{
  "num_hidden_layers": 8,
  "hidden_size": 512,
  "num_attention_heads": 8,
  "num_key_value_heads": 2,
  "head_dim": 64,
  "intermediate_size": 1344,
  "vocab_size": 50257,
  "hidden_act": "swiglu",
  "norm": "rmsnorm",
  "norm_place": "pre",
  "norm_eps": 1e-05,
  "positions": "rope",
  "rope_theta": 10000.0,
  "rope_fraction": 1.0,
  "qk_norm": false,
  "attn_scale": 0.125,
  "bias": "none",
  "tie_word_embeddings": false,
  "parallel_block": false,
  "init": "normal",
  "init_std_qkv": 0.0188,
  "init_std_o": 0.0,
  "init_std_up": 0.0188,
  "init_std_down": 0.0,
  "optimizer": "muon_variant",
  "learning_rate": 0.0156,
  "lr_mult_o": 3.0,
  "beta1": 0.93,
  "lr_head": 0.00606,
  "max_grad_norm": 1.0,
  "warmup_steps": 200,
  "schedule": "wsd",
  "decay_fraction": 0.678,
  "decay_shape": "linear",
  "final_lr_fraction": 0.02,
  "batch_tokens": 65536,
  "max_seq_len": 512,
  "doc_mask": true,
  "train_tokens": 465200000,
  "max_steps": 7099,
  "dataset": "wikipedia_en"
}
MLP neurons of a small language model. Each row is named by its layer, matrix (gate and up: input weights; down: output weights) and neuron, and shows model dimensions 192-287. Each number is 500 + 50 x the weight over its row's rms, rounded and kept within 0 to 999. Numbers have three digits each. A neuron's up and down rows have the sign that makes its largest values positive.
Before each neuron's rows, "fires on" lists the tokens most often at its 100 highest values on Wikipedia text that the model never trained on. A number after a token or word is its count.

fires on: " |" 44, " through" 6, " for" 4, " to" 4
L2.gate671:469519593462546488574476563504550518489509526477524529481394561481528534480465504551468571482412579560485466481464447525424575474396498488578460421415495519530500562558519503455538489446456522519505373568481555365535565533449437476495499485579538537554519532607509493502551543544530530563
L2.up671:420481458481590453534501499520527571483506549375531435561469506471491446548492477546464489478419594589533464543523417477527594483508417399461475552525473430582505517449582460479345579517495617533449468579597555473467523481478392450469451516426444519523486515531479652530551517419482551534
L2.down671:563529440544461474426581472626503523519475484498497530439526510524502484450511473459380426442568538478466454554518565543447553501551462467452494480500434532479505560530514540545517503511458500494475490460483507554536461447507535405493466440462548533521360533563527418507511475571519563478

fires on: " &" 22, " well" 14, " and" 14, ";" 13, " than" 12, " but" 5
L2.gate999:528522470480505484490539422484533554550539516486585487560465534524541569510543527455498461463547507454546554424522435548496586500530494436568511546491457532508455470435424559475542550434499536542488403430468549451415497459567456534565488488488389534471490526428539498486517546512470417460
L2.up999:467596521407421529461525570463442537506520539401594423512531535515523669428454480543464504593488485593565447380454458489450475470543593414469603398521386526529543476494462514562492546522475485467414438614507491517527441520469556578496498386524407581461495477444542484496386498474458494509
L2.down999:658442457600464450481538482460538540543519463522482529507476472440467452479518558531458473521606534580512518587506532476524514476491433508554479463555438442482489591464439489570572481496547518571447478515392434510386410495488434444420499493563488492488556441448457576544542500534547477544

fires on: " to" 42, " of" 20, " with" 16, " faced" 7
L2.gate1228:555498548504539555475600462498482492449612452516498514535481583486427503502486517573431492380475445507550458497399532454501541543492655372566399551604474438361546482507641478540618485482545563506531517487461532511487599569547563444421552472582414449497470540508528552525488500464422482482
L2.up1228:578538461556472486536490445551402366536523463480518456463505468426565416461491539572492461459510513523558420508476361510520457532357636551553479428462523481487515499458528569430530473511545533483513602469492509411539595499572373526484607536476496501529494476470523562526497440446453485512
L2.down1228:605502518516369557546480442538462503435473594461478532566453498461443454526473602468438500520539434464510524541575455480461510478608422461540490569481516468438488443503500521466481535604471470545448531446505452522455527479563508490541500472587517513540449462446475543537484511430479585458

fires on: " of" 39, " into" 11, " from" 11, " to" 8, " through" 7
L2.gate394:460505521493467511423557485452556428606340404536442492525508544460508463418590543381459494514520464585464473461513465438553558496436501427509536531514439464454510452480453499560443537490540460489535458482539598574470559481568496529510494458430449503474488409484517378536531412501495548454
L2.up394:561588428439517532509517517529498536496590428529450470574489490576454464499517566478622523404493497556482545465471430473504554500489511428433496635539486538446556529570493524520500509454442494513546487433503514613461448427533563448514519535458451451402511494491532517455573457531516490500
L2.down394:462490543523476463494503477496383464548568483503577442501536490507571471480562445562470587475490540422520530533601498526508544540503402530464514501562524430596463467476540458469471558536504434447466515470546536561463535521538519577624533527526472501511496454479546458456531490534520535472

fires on: " for" 77, " with" 19
L2.gate995:517559548571530615451463590612465523438527516488507568407651426447455467495443423569490482534569514464506324489472488532523553481512385436548430396472514466481441568526440477412545494499518519543535542449484556437567434502550424496481408513527549546510380542542485532534558446512474458440
L2.up995:509539552514450542525589505541434514518579529436583496550466460513496525584472477570484545476529524522480544528468551658390509465508492503463442565402485552500448575549453514530412585539432490446518564542549449515500539454539583506521428452553536520471550476562529559548487492441445532501
L2.down995:565520523478467450473439510450531485401541475603499534455533601437491529542504517485541448520519507498505581550497562408464462532552566495560567566579507505414563508492516455484551457480505467521445481422572452517564533568504513428502418536523423512482497561538520468451587504585489598601

fires on: " through" 25, " of" 20, " into" 15, " from" 9, " by" 8, " across" 5
L2.gate1016:564490572503587500569477470481410520569546501563505458543553558551484444569454601537508456519394467573502432478515518503501497438539550483491511506536536492628451476484458493530511546447495619506543581531482452410563499505585439478572561520468559615542519486520430513539505532461568473530
L2.up1016:555412476513464517517446516482562549514614393563512448473406514452403536482525435543478490516477532461407500539587495386435424431472508542443507507486450457523490478563545468531499515481462432551549534481516449595505425516449482503510537513522437468537448495467449463534501481482494557506
L2.down1016:477507424454492390481481515453485513495484398573533569499440503487451480471510482451392483596501503398446452504514559502527506522414440582523462535509514405496480514553593494569466489451531450500567424437597535466469463471428470590400501484593392480469525525391530482444504458487477523476

fires on: "-" 42, " of" 24, " 1st" 4
L2.gate755:596480498546533505498490477501479539530464432567541458520493522540533498553501538559475541425473482530518501526500599602531524492469431544536582460475425506453556545483592544506443448426480521399513458501540443498438600471545534511374455476510494448515476533452470417527554570393565505433
L2.up755:583469435415478480416539503528487477516532502473563475526507520527498480467483486448486460496487534415474503576469565547598496456456429468430446491485502498496466568436484491502530443466485434417544534528537471480544447478456511526558461578449542414553479542466557452468530458514479547467
L2.down755:464486590545470554499604608503485417458452553545391446371543554530506497455498489557574430572508435485425497477551579510490472425501460527471534475587547584486443583452456519426504388450524484523471513506451567512410444349537543494507532456485503547577518526447534469483450510476478478498

fires on: "==" 41, " in" 15, "===" 13, " res" 10, " of" 5
L2.gate1141:457475431486398683609530579565518505532504439534435402469450495556459463592454552519493479514448504434577438542505458537521530459536466466607500388458483497510478565518584496492537525475584451518573449495445576515439400448503571483532548490471518473529590600553493473547572429485503495579
L2.up1141:546461566587498422414502443560468431510447533463563529466508497481487463565566534518508504591501500586552510424459540498509512537378471532558440575485522527537505531514524458484478582541454517549513457445525568400452446514499500596479547465489479518517421522559550492437419461575477486527
L2.down1141:424508514516423499530576528476489502548437529533554472421483498519414483479471477572402554461521502487592492495463475520472518504483486423546498485463466445524454492483422550524468523395563537483534481471576501593452475496557450524478338452514549473485494392484455494507522425414508589531

fires on: " own" 14, " different" 12, " of" 11, " into" 9, " same" 8, " separate" 5
L2.gate475:549462548523548538491391606454476481554617436549469517473570524463455518468451499537562472545493498468452477442532521542546610523510527542524516610517520462532451576493456419483464497555524503464460538477558415535483443419564569525462508540466532500541495460412439462519568496607487414443
L2.up475:482455528452512515507547538512557515541534464513512575585421575493535412455423495456485472539534500490445492500598510472526528574570448423513403614419601435502457499605562527576444493519518563434477540498538447511447438462499523575563495565407443533483466491548391470458513467539502504529
L2.down475:466457425525469582537487516480532497556455506507459492569539560458460452515465452489393498504548565492481484482514425441535560501547513465483502559571408429563468574537567432458454556542521523482588534472414448555560497477488477496434461566490550494529568527389416558553521512642498558418

fires on: " of" 75, " in" 7
L2.gate512:541509516512604509440524499549410388508537453473527512409490522488516411590545499424394408454444465531579419608477439552542500370483502546507525445475456513471507538464512471464522483510530531467496399536561502559506525560438475560428450466479476533499479513582465514418515507524463446577
L2.up512:514513498498474486494431502538519464473450516425542518517480501489573405569624508428535472451477521581557463493450456493479469439527562543459459554536525462544483453567496491501464428528444492508502414419584555519406502530437437581481549443486559496476543469535490482484509479555504555455
L2.down512:500437512483609554510517603503523459560587602475533577571552572548468421459505532501530513618445537522476430458471497481522543523582476538605577453508500491581529440420478453456485410517459484528484491543555535434490566506540456472502451455486520575545500590613553684511537465493473434452

fires on: " the" 32, "|" 13, "==" 11, "=" 10, "===" 9, "\n" 7
L2.gate1326:486574490444482457462501614549506555612575522495525507460426544510549424547479474550470550423541506427538440482478429493466513439528539530521519432500480416420495442552485552475585531459466469434480467592456564498478491452417463648493516469489537461410469442553450563483568510476556502479
L2.up1326:493484523545453452421571503504499567517607524484415490475466607552470372568539394516487521444527446515547506486408470464545576497506554470511488540459422468437521456501464525571469532445496513565436415536530543550528575496499527547495459510423474559559466454583497478508480423432571562495
L2.down1326:545565515496482448549512523476519556563554534521532473571445451468488480489479452522479556551541545518491535509492523528501496482502440498462509467461523560533541523534545410506471532487485489512511580487584458544569534477522504547473489453492551492489502421494539407510527520508464495538

fires on: " My" 12, "dy" 11, "ly" 10, "ary" 7, "y" 6, "ry" 4
L2.gate1001:462507406498469509474535490438424526480547460601523479487450458491450441529482528397512469444534565520517479513372526463507511534529524503418464479492460493498519505523504546505561445583511483615485489528495554533545401442647387538521460482463529466487493548479479486382510572549467513395
L2.up1001:515477464462532516481480515545346485502377564449536402522512485448512417459495477494500543558473505579548550524546480500456508475557505464500475496478526530451494549565558552564449316463528524507405526520490481511471436571506507481522605389551482529446393479538439397476495479486553485523
L2.down1001:407593448469457514548511540495516569533401484509503558596465541616429591511463559455484424518530509579579504554525581528386547469558523498506476550462476491475499553519486446473507515510517533455509570424516543585474489504458459452456544528570556485454474422521590580459495568462460407548

fires on: "|" 44, "\n" 39, " |" 14
L2.gate634:504523457446504516565500518499521536441559502534476490450479440514492456457535541490393502538533398490460506557358466492481481559514688501565554441516468523536430537524403524469558570580479386564574516490562483374577463505615549499536502502413536415377487630521479526470538478418442486466
L2.up634:560502527559508479558475464477443554464587554470525513466451420418496465514489570521470508574490558481581479525399478426449519558413547507463525496427441541465469422527545506502530567507603541576475541555425516518534481562469484439466575515510447640522522442521581394472582490418604472504
L2.down634:468600532579494533570610401471521600476546541531542515461496385506565468464562437464519582508484524516526517500551460504562561462461510548426477511458472471455485493509535501488525438585497456544484541537515408528569461447561536471574493587585576442408521578617438462416634428560485523558

fires on: " |" 68, "-" 15, " :" 11
L2.gate373:498565490454581455430534430420552494456499516516461461560467446499455522483449540397493585591575495535569579518445531445519552452460470488515617533499509381425553501433479450569500388473541452528480496460398533439506585498532417479467564528431479575376510473538450491529515548458482534508
L2.up373:511546483507451507485467472447553507527579575457423468563432416497510479558525485491510526503475469586534542483511539504520610565512506387638530496562586379402572425467526433577390560536503473457463510530425457572523502532563554531441494549440423589536619448445530416526512451484557529473
L2.down373:550570480421447457505453376525547584531447481467506510526491428525599440516566444577588471468461526566479463544503544520621524533630479576562369487392501441554494453455444549602486500499427529489459515505488414492528507462600511530514474455440590447467537521478523482497487393483492460497

fires on: " of" 28, "al" 8, " hearing" 6, " with" 6, " body" 5
L2.gate1134:519651517400496484605416497523518510454500529620491430520481522527473558509493412489498485370433560479504431454553490423465561418505527444497456514574380403505496486458489497515518481469495507501443531427475479566490497473486413591556496418506429571492543554441560520478499554446479522516
L2.up1134:520469497536521493611469514598502489509505556572555494539588512521427597490551447502409455392518577528460457522574528545447514353456582401517508476437436480486477521480567457492525535515521478483514519365481544506516527471510478539523459501521473498522613575497561529505573416380461507486
L2.down1134:503574483423512521549500466461486445543506511523540499522467458556455527477565415523453463472467503493558601497476501429512502376509536434473477524451492465645575471435525502466501497498522666423525422404546478504529468549484501557455489503540465523561502570394441490554485537402479505514

fires on: "|" 89, " every" 4
L2.gate441:505545401523514528521566454533435530469485470470504523456400493535462524598424511653569503458529542474482494544454501448521507454558465497522561539444498535494554536486541510475462519510514574566507499493478466480501483450485425536409568491449553479491505360465516482459530499368522482528
L2.up441:539588456620538471559535476545373452444424476480430478405562537481479475435559465529574476439572527471481540582454528511524579521529499450555503506480562579452500571587506583588504504517435511499467443591519459575528548470513511549500528532549499473508389382442535503486526534465563463527
L2.down441:490520492534561530449455574499453535450517515533515541453418486496588498379511475443560480420579550485418453450466492555531422482478506557469466401534488561476496476582490553568479522577516463476590506544485473603600523488508485458575485494575556436443536513552541585511485450561491498467

fires on: "ing" 16, " just" 11, " Golden" 11, " El" 9, " Kn" 7, " only" 7
L2.gate114:453532515559470497592418396502506557501548499455485457492436489444443503497547498443561431530467453403456448522485506611454447452408520458461497402459511500481498522476438491517557473479541555557525436494519407499442439448479520460544539506500548495517450479499514529441625518420472517461
L2.up114:431534437527463459532535394498472529497523390470450537507517553542487486464553497473532533481529473473478451459538459497440502489473648497484508490549430368416625515560421523587570479467552552504468411580519483526586471466478461482483477534525584519431534423436468407536497598526515593476
L2.down114:502529506541458554528458492467506528503508511528515624524531489450504499547534501517611441504500421424463458440587528495462432503425535507550546545516470481448652477467391501533544481509509468490453494428491480566510488497446511442558532530451583503534474522540497436468464436503520495483

fires on: " in" 67, " of" 13, " on" 9
L2.gate985:489509492509427529517422443515456497515406539489428474493544370492492476484506544539457483566451589495472451535537395459523481552422535484503557463484520541467519491565499517538588451493490548441448524434481480462510345505513489485474428368568476564349492454603499497474456381493462495554
L2.up985:539515564496447556518503586497508455476592460572523526552612411519481489624473584565458531500536527459459484468496380387443493515485526494527469471448486454406552529429472536535490535469584495496522426441442463516555484416527448453585517475467434565448523575481466464556550396487488542450
L2.down985:516565566356528543520437521539512468462575490453475541442507561470561492574450392469429504533538490557520455514531486485492606507513574495417496482510485532535500410421493368521485466503501477513465539486598492479448515479527518511593509427528533481511513547514609472481485498527466478560

fires on: " of" 50, " to" 7, " from" 5, " per" 5, "ed" 4, " is" 4
L2.gate128:507549563543543495508491471489571491505423595516490517548416613537538559438555443547504545487483453555513485473434456496426588383497513490480489504428512561551468509482507497523567583502444425447532425514462504459479444456477466597552562461456518489593616528410505529462499521591504594447
L2.up128:470489525507514488560521548490496533529602443545519586442414450516555530535567478587474589449545415512481490514512555451553437452508429462551526427486438566486470500478481465514537523449509423504517412623528518494608509496454574467519514451414506501557467500492510545416512453553433560505
L2.down128:482479467474431462428575495524527518496513436527566568482505490597516555499536493511581504463544491494442513458567642506445495479456478504508547457413431509578547539542477495354522438406495534399532592478465454523491508453490453440431444517427475576382499465624495563438538516506463516433

fires on: " |" 64, " 2–1;" 13, " at" 8, " 2–0;" 6
L2.gate1190:454474567405489545489496466488413534503551491516533470446445493481453536464494532444498530492467330452505452522459457544493573497517605520507494497597486482513458465531530474515499411534582521451486477565546449491542437464458549412540545546485503536476528495513428541499548538493520495571
L2.up1190:509461636452532561549521488541483559380470441489569495466425525434539529466505522507428584608548426464463525550501570531483524529509534486407545525403570584489531493510534535491558510441455604580482499557547472453563417478455605470566514598551516528581457466512481555501488499527583456433
L2.down1190:496493553493605578528427554482521619508488490547457447520465496427510476444619474526462513444528503438451605454494598574533549568519388546438456492504552523555481510432458581500424541555473535495511481437600448448407526441497423526542593500579500448424528406494512512472469494470490449445

fires on: "\n" 33, " as" 23, "(" 9
L2.gate1152:496510503495572447506576421487422517503528503529570565379491585508460486497513534531459388497469473515508564525563445509475508470533581523544574450543470461502489410424488465493438594440526408522496510472394491397480526457474422496458569416473452430488533545476444505537518545530558500525
L2.up1152:515425534491553446435442420547495523417504527525485404438555456481536534522500518508508517483514525533516496517559483521523499477434520507501574565523495552353496584460458482546478400518547502537497421544433492537497534503475485459448543466429425477430611563532464486487474496498450536442
L2.down1152:490446506440464446540520525419574448546482485457506560515528633482527521554472420601465484480516467455466522584445448567582503470580530548488486571518447471390466498564579562444477450477524475573542528531484412449546438482522441485498556424540367470585553497501434451450482594460504433542

fires on: "\n" 96, " |" 4
L2.gate464:544533507468562403610336594554478511522523610437493397489404514484572438524491474396395480597546483459515569496523510505494435522510556447533480548517364416485443517492511527518513512456472509544458489559507525406474553503556556514548513424560496489496418578515452518517534517510488467490
L2.up464:474523541637543457519353595532498458498474541518551437522474564509543609601529439494444497480491495499499467531446548533500482540509505614541450452487414473477346435570553517516554470531520458578496524608471598464458473511424537544470485468572562564485434572534577549489526491504510524533
L2.down464:502561503435497448518470445541541584439523500471602483471531395447490442524459439400509518565501502495502550512527463547498442499427490467590388467542534460495522480451450539444480572530525481452514542546578444529593483476636459478627476510489556460466530446398505465475607380575480477534

fires on: " of" 28, " to" 22, " make" 6, " makes" 5, " allow" 4
L2.gate136:614555526571566509542536506436563443501499500473561596464504441522445505508464478592569499485519492543562642606476468557501439537480472470500461449423526415526525514419590453456570475474507469436499436560475441462503450484349533620490531627435631459506502382514459510437519584491535512455
L2.up136:553552397555503444491446493525503579522541441543601527605552500523472515421563428543460456556528468547472629594408426623518566487493494467501509449470474590500493475517528473439578515509538470499452423496501491580531496459453575515522450524427504429561515418465475504555468532438536518542
L2.down136:460606490494455517547467477518463588443462474559455532549438521409464521560506428423578492543503487527483576479427468483518600461560486537576537493419426508443477510507486531486535501564512492450546443427493481546557492448505560449474519478522568563376507563567428459490549469557492513603

fires on: " of" 73, " for" 7
L2.gate726:492568548494423510568536584521459538481462372462451488537438498497483524612508465555490485512507545543571505562388540490498439505451519517521413455505501530538494423412460561554470520504496465478615439501483476329550489562398546458537592512536485426508518480467546502435529564550408438507
L2.up726:495396503565465444563505530585514529456609469367535367410549569581482530535473492432387444444503535466452548488535447535520469492501550567476474574518433471514578558394548517563479512495529485447476496560517500589510522520522480463470518536429528455504649468587489478426507490531552536539
L2.down726:517430496515552512473592499554471517402538472384529563461464484594413479474550486383594432470598511491547542438478440478477488488488468571497410483518473572515558504509487562439614397440545572411400455493457511527568521556531580424496589556508492522545484600466525517469523476592523508423

fires on: " to" 23, " of" 15, " in" 14, " at" 11, " on" 5
L2.gate760:540517490561470545471562474425498403574519448517510463539550527533473521488497525515609520449394460455521517495521416522496606547544495418550511421445529550434524526506518440537466498436473440554475460514490506404515406404525507522446494462545457371407446463472449539494503468442556490538
L2.up760:414593468630485588460516461577492470526476539585506571488485536557492467571509521486563473506532519480572521482420571541494461501456409464393613547447462517575558503472452570529419447424453471450509437458538522530536545447589469491489471451395500494477515477526490462455446412481454570469
L2.down760:494510572511501537550434493462518552478528467588438546531422498510397542518466509556506551499548444563443493432534430554453470524468462389443568562441454437481396500516470560489456512510541519499468466451452466585427534514521464404554520486521478572543453435420470533461580576526641478554

fires on: " of" 42, " |" 13, " took" 8, " Total" 4, " weather" 4
L2.gate849:528462515494532546446456544512483417479507438586483537450480563501503552482546481427479455536498465563490464591455461508540403484484503416513549622468476544479534580543465456483517493432536534480472495538629493589489463497487514619424485522498533460628617432614421462517491349502493530536
L2.up849:503496488493456458532552504545482430487531515581554628558512599431458514423537511450507405502493414486508516548480490572512522555511519505522459465455493502484420530525443440497513413486477506449513584464530444478467471433477504421511524396582495396496494537460457480450548473538454537478
L2.down849:450487564480550535430444516540591421447427443459490534505513468516482569614466474481454495665467476530534480500503450487583340518439576540615532602501463418435491512486488439527496483486495469529559523450576483538442543473547464548433453544572483536576567467537550499630554478447447544501

fires on: " from" 28, " up" 13, " go" 11, "From" 5, " of" 4, " From" 4
L2.gate403:493450457477593473532499470427496474586502513453383441452549473583475486454455449507537465470445575512518519514474519549460459511495474498496413495579579439491484513555508495585502560477457529489491512535374488497454524438454449606473558425547601526475503491520492512500528438466500418458
L2.up403:470474498575571459551461487531507474585444543467483521547444573468472319529507476509449538472465556434538576521434489602537548474481516554541500479476481535477496518499484523484523542453503549447494528449449472433452499466514449432415636410567490516450589577477546592460543475496508510482
L2.down403:537547437514522460489525553481454430534523424532422539520402517464481384497525524507416509487518530596444491493488553516565399495651481456515442533531503541543520505558454573462450417424516618469508462528499522594541423387464460434410596412507543502408550490418525519519530389528428488496

fires on: " Al" 19, "Al" 10, " Del" 6, " short" 6, "2" 6, "/2" 5
L2.gate1232:467498472502470426554503427476467494527479546579568405452472563567571599542509495470471512474515524524470468537475511465519403472470419434552508422462543507522525489608540585458424490513480503422602449502539448536503490612439503566537433570431479543579462488470469503492536416490558467454
L2.up1232:494549483483500412624479446629524467500488482454532497449482356512480484538426539529564504514533407512442476422572446541370522496557409599523447509495524533454512441537556526444427493461538450512540396456513605483418537516550503485531432485490461466439512522602464556483486424517525483557
L2.down1232:519475458418453471534504472474521574468451494499543525474540523495517555539500504502574494551564493551404461362497508469438449455467402598534572407517555490475565538513541523537333571472525438471572480514529458545495427626335532533479515546503566539523536523577555511507448451458465449466

fires on: " of" 62, " off" 5, " the" 5, " in" 4
L2.gate314:466537485486456516470562489496507472443506441522458502539484562588447492524415513519422365438441499442524481580588501520414563520432510515517417457447465458453527511468563514522503526501604593520611497525557463494529448528516433460629521466415461504564499481509586444485482366508436529515
L2.up314:567490501576564551474542496491519518478571372489431544523553464542542524599371497454413432517560508483490442585512514496454666492478539554535409428491511523508510491497544517543465512467540609555556539502514475482554546458489450456512446495403456387628510463424523470474524397465500453455
L2.down314:479468408470522473505508444443556534421476454512601522489484539501449496545521475433448487483483374391480514563492466527514656530568562463442482556472498452513570485491516553447466548534425573507585487490599489569409532592465521463554543524544501481492465531551587471541483439450569465499

fires on: ")," 26, ";" 13, " and" 13, "4)," 4, ");" 4
L2.gate246:589478527590500497539505471477434513548504525428558474478458479531571482400536480462547486600474491505604390395434490380544553531574485421415566490531549491475523422421404479553556480522605513612564404507431458579456519472491477520524461496470413546499444572479517491505590514456479564499
L2.up246:660510527477426491467535533450458527548535535444505493477460534440522523523554585443436523537435522430516460531472482369483536598591583469444529482446535516523481567469608417523427559467533481478488422425500524581546473481529460450554474492512466549434474543522513533518540477600463523411
L2.down246:504451461458599387536532513543513513459493522563502528488496440343458567533503524494726467556481417432499460421558491430458515511517477502573495539590489420396483484492421470488478515474500518502512444473567485601587499432524574489532480540446541492490494592543436451532509527549456463453

fires on: "\n" 23, " research" 14, " Labor" 8, " work" 6, " finished" 5
L2.gate920:536403563500595461505456473480544602639536456436393472545436515479492579463469419512459598399466527587447535486527536441550440556449523560483602538475428564555506508554509577496472524500573444405487481521477520524535471466517624493494533617500525498516525465440501443526438493575516489566
L2.up920:540497497490511553594526465477428498546483554618470526457442454411526436456503447598420503501459542629567447478526466479498554538534596526440608353541519524457530533415547490498584511430453604477445495488388491516496412504503431428549533446542523590495458466531494445506601436491541505533
L2.down920:499532526528460522488420549455521592531471465630434506479498563485501529503450505508562549515513603613476516414547526525472459506488532498505551356547465485491406533476484463490580543511444585586548513519529478486541481456467470601486451422468477535466535533542451458559513473558541565517

fires on: " with" 29, " of" 23, " at" 5, " record" 4, " Total" 4
L2.gate540:418428560493524465395531592421438474510463446456510554532507597551490463537471496506541425484484552635572449475540556474438545562565505489590545499474560524467466462435462523526506501419417401585530484589540558410456477525543582550423457477498526506496520489479502469522593506492552529488
L2.up540:469516500504508410383413484459523615498559477377482500564497525543533445587512505542536554471544486598441498542493453565457504524492477457481472488576503523456508566554534445478479473452520513516492378512508497458529558490532492504430530551511472444546520490468456467448509410447537609481
L2.down540:477504504456494478475389458516487559490540587466571515504461583494486424564558497534484509467495496557450488601508449520459452419502507476471448369587474520540490553473555507480443539506571478585497474511464481595502603471626515344554455619575494493483491527447445525442495499517500493418

fires on: "==" 47, "-c" 6, "==S" 5
L2.gate73:471436479435299481523629534562551468478563443565490484493448540423464541495399469489429538556485463485568508552496532546448603486493437481415542441481543555549510569495636513467421541488491439515456452523457431486547492497483393462460456542506556497572503522513542476569486484519506498559
L2.up73:506465534368367506479602563507497394448474551501583385580514559489439534457496549578457510470579398464540494607397525550532584522429502503475533425578409581515520435481518557514442496474542536565469394514430406502545441517412443496519417522564555438490583468536517492455450541605470424618
L2.down73:520506510476432508479611513454545420440499536505498522459480580442540511503387460470441491498485544462500512458503441548548596466517523511534569487566448545526505467466508555466446506540540502415528519551382502558529475477513452494508465514426550546443503507547509459505473531495495497556

fires on: "2" 17, "8" 13, "5" 11, "6" 10, "4" 8
L2.gate1207:470465519405544544452465565609407390544467421497517480524519564583552510454500482447489546512436456413545621418475524571412508382423500505469557456491410529453511482527631445513590541568487466554552483499451461523578444436539529459459468471465401466479459543447568527566479516511443449520
L2.up1207:453550470573545437395437443435488551494464476482518415517539551483588469515445475426532454490534500406464636482576486504505537491460508520487557532502488505478480391481582526519508511515456423494435473499549518681393486449622507540530462447501476543482466512482503524539485493594515527474
L2.down1207:491508582563464529478521509563437426507506518612517556478461573500554469468527467427564521466545474454484602482502525524465545425524484424490496489579365384570498475530596498528494504568605591613538576564490493470571466435489489420536475604528488464478537448487547508530369468564557460542

fires on: " to" 36, " for" 19, " run" 7, " conducted" 5, " provides" 4
L2.gate19:475468471483484465581576512390497489552498573450355458391408556518509508582415452478514548498476495500471473425482419410561471450541502501557466495441479561488504469481452385534440496494518566462536529505458523499548508493488491478516420481455466466596484566511446478402420511560427532462
L2.up19:512442420513451356527409527423457446547601545423496469479546506516402529536449537411448471519436562555445520587499554529549528568553506481481490551494575511590542480516484547457459381500443502445502452564444567556474473457476574464451477544477460568525531378566506606550362500565455489447
L2.down19:525481454430521499560571530356530466607464586510439462473461534461454511505417425537453513548527482477527442510486458467501398537479457460511489435502576497497471528514495470498523518480444546492499534493507477425464513554355559418509567484513476468483495524622519537529580537590451572540

fires on: "==" 34, " de" 11, "==S" 4, "==T" 4
L2.gate790:533451466460504512454505585531509551457546503464552531599499515462515464527443449397501592593525468467497514423529552521485608487499508431427392570583657677478482466506502527481472538441515424514447455460414475456475534488503524517436438539446561574536452500439601526510483592479487499495
L2.up790:459429505495420461457531516472458503549481521511527528528508475527508487438525522495469603586468522485484530576498603598462459459476465509350436577472555541499537438471480474499384510461504501475493429543443457501463504579464573508449506451497583507481481447493584549458429522464453546561
L2.down790:477496441560556521412506459429494526573536499482476597497545478506501547431449480483450505538478354450546509488500506581597518545505486548513471417555558506562589513534562531578530550420510399499417473483479418545547474506485506440587498435441541498497565454470440488543550491499488388552

fires on: " of" 31, " can" 15, " involved" 8, " work" 7, " served" 6, " worked" 5
L2.gate414:449431476465537527574512522491493451442620518480407506577434484525518493515480452478543488598564516431522549424483546472461587529509571464497526410399516547489528474538494545498522513539473556516502468526540576372573459478594579530548445590447516500495555441519549483468506553486468481499
L2.up414:438423436520477494509549461408572480442534482534521461571556506486565493525439452479515479538479526530509589475449531402466434504531503505557443529467562538505538502530545473659424500525513535385500412511501543482435579489527526463543519524443490426556535440496529418452520519536509474556
L2.down414:465427470495481543584492491575557482473459545496508520529457531515472481549459376424493517517525510518459507434537545411464488454544496454444505425492478466478540471477494456485490616592448498525532530516551536425425550477476455463522501570441544468542475470510513456500512553469389490531

fires on: " at" 34, " attended" 11, " At" 7, " @" 6, " of" 6, " from" 6
L2.gate727:513509461396498515471494453488516492562468502544585398527552527535472511519538472424518429568562476526510468484552516569452475471527549464546513575484550561538564482568477451521478454525607497603510471468543555469544489501531495618541581536438466462455472468460474545482525550496422529493
L2.up727:424461457483492462464455548413558600492460464583542581436413541502471530527549588531527518472411486477500498531590417608452465588463533530488567618531478474505470583417542517469539535434475541407460449599508588489439564442405494545498543443544507519602462547519505395485529404420550542404
L2.down727:406470564510467511490453303464548412479562454478540553474495513461515502476603462593455495454464498508525495455468531584587578512497462469554498472575512470519441454353577588453518585518503522510435505516572504494565471480489411478506432515453494487493461464510409432479561461572567538519

fires on: " for" 21, " as" 11, " with" 8, "\"" 7, " who" 7
L2.gate1067:558406502453499571494574390512526503489495475483486526428473478520596485572509546474489507596474436377485475485507494405555486589469434510556499444456535436496450499431451406550506466490535437499499528482510445444575449468378468558490457513482432463563516532480511514537546391564443506486
L2.up1067:460509517453442487474615458574460490459592537465578516557420458537422572472363460538552412547561522564521449483513548501420512488548603512513448487424524571499486569489462485507464560427548582509526431514566472606576558548470504486555525496499512563427468543526467607531436479450553506532
L2.down1067:397470495418520457456534481541480633515428502463546574508494458491561507484627439504431476479384482531496488528531465493609420513405595504512473515463524528530618556467474440512505578462478558519542492471396412446441517511560586501517406519484608432489551520492465532517570513480517471533

fires on: " of" 48, " already" 4
L2.gate965:489530497546488447404460489458470534521536537547482388435496523481376476488572512471540545529550440572615483497472506525490416479509458425583526527460476537517554566542432536473475558450627509499451509525447500450439514434477474567552561512517504452522513573457539415462543527499531446420
L2.up965:572523465528459539460417529478454502540522468526516504485507554482450438509571575471549618451514556529536461551411473508467439511449385553518501576484549514458498601502388508466478453450562445490478513523492453527456440501475511501495535451528486460468481624441512475499582455462455505456
L2.down965:479570494574520483507405476471546516521428458525552521493465473547526477453505573486406524445484440538468533560459445495494477504561462468400546450487597537556455587498492434471563485564530520517558465582439563481486545498478474530509539388493538542554577492430463461509573427450507553427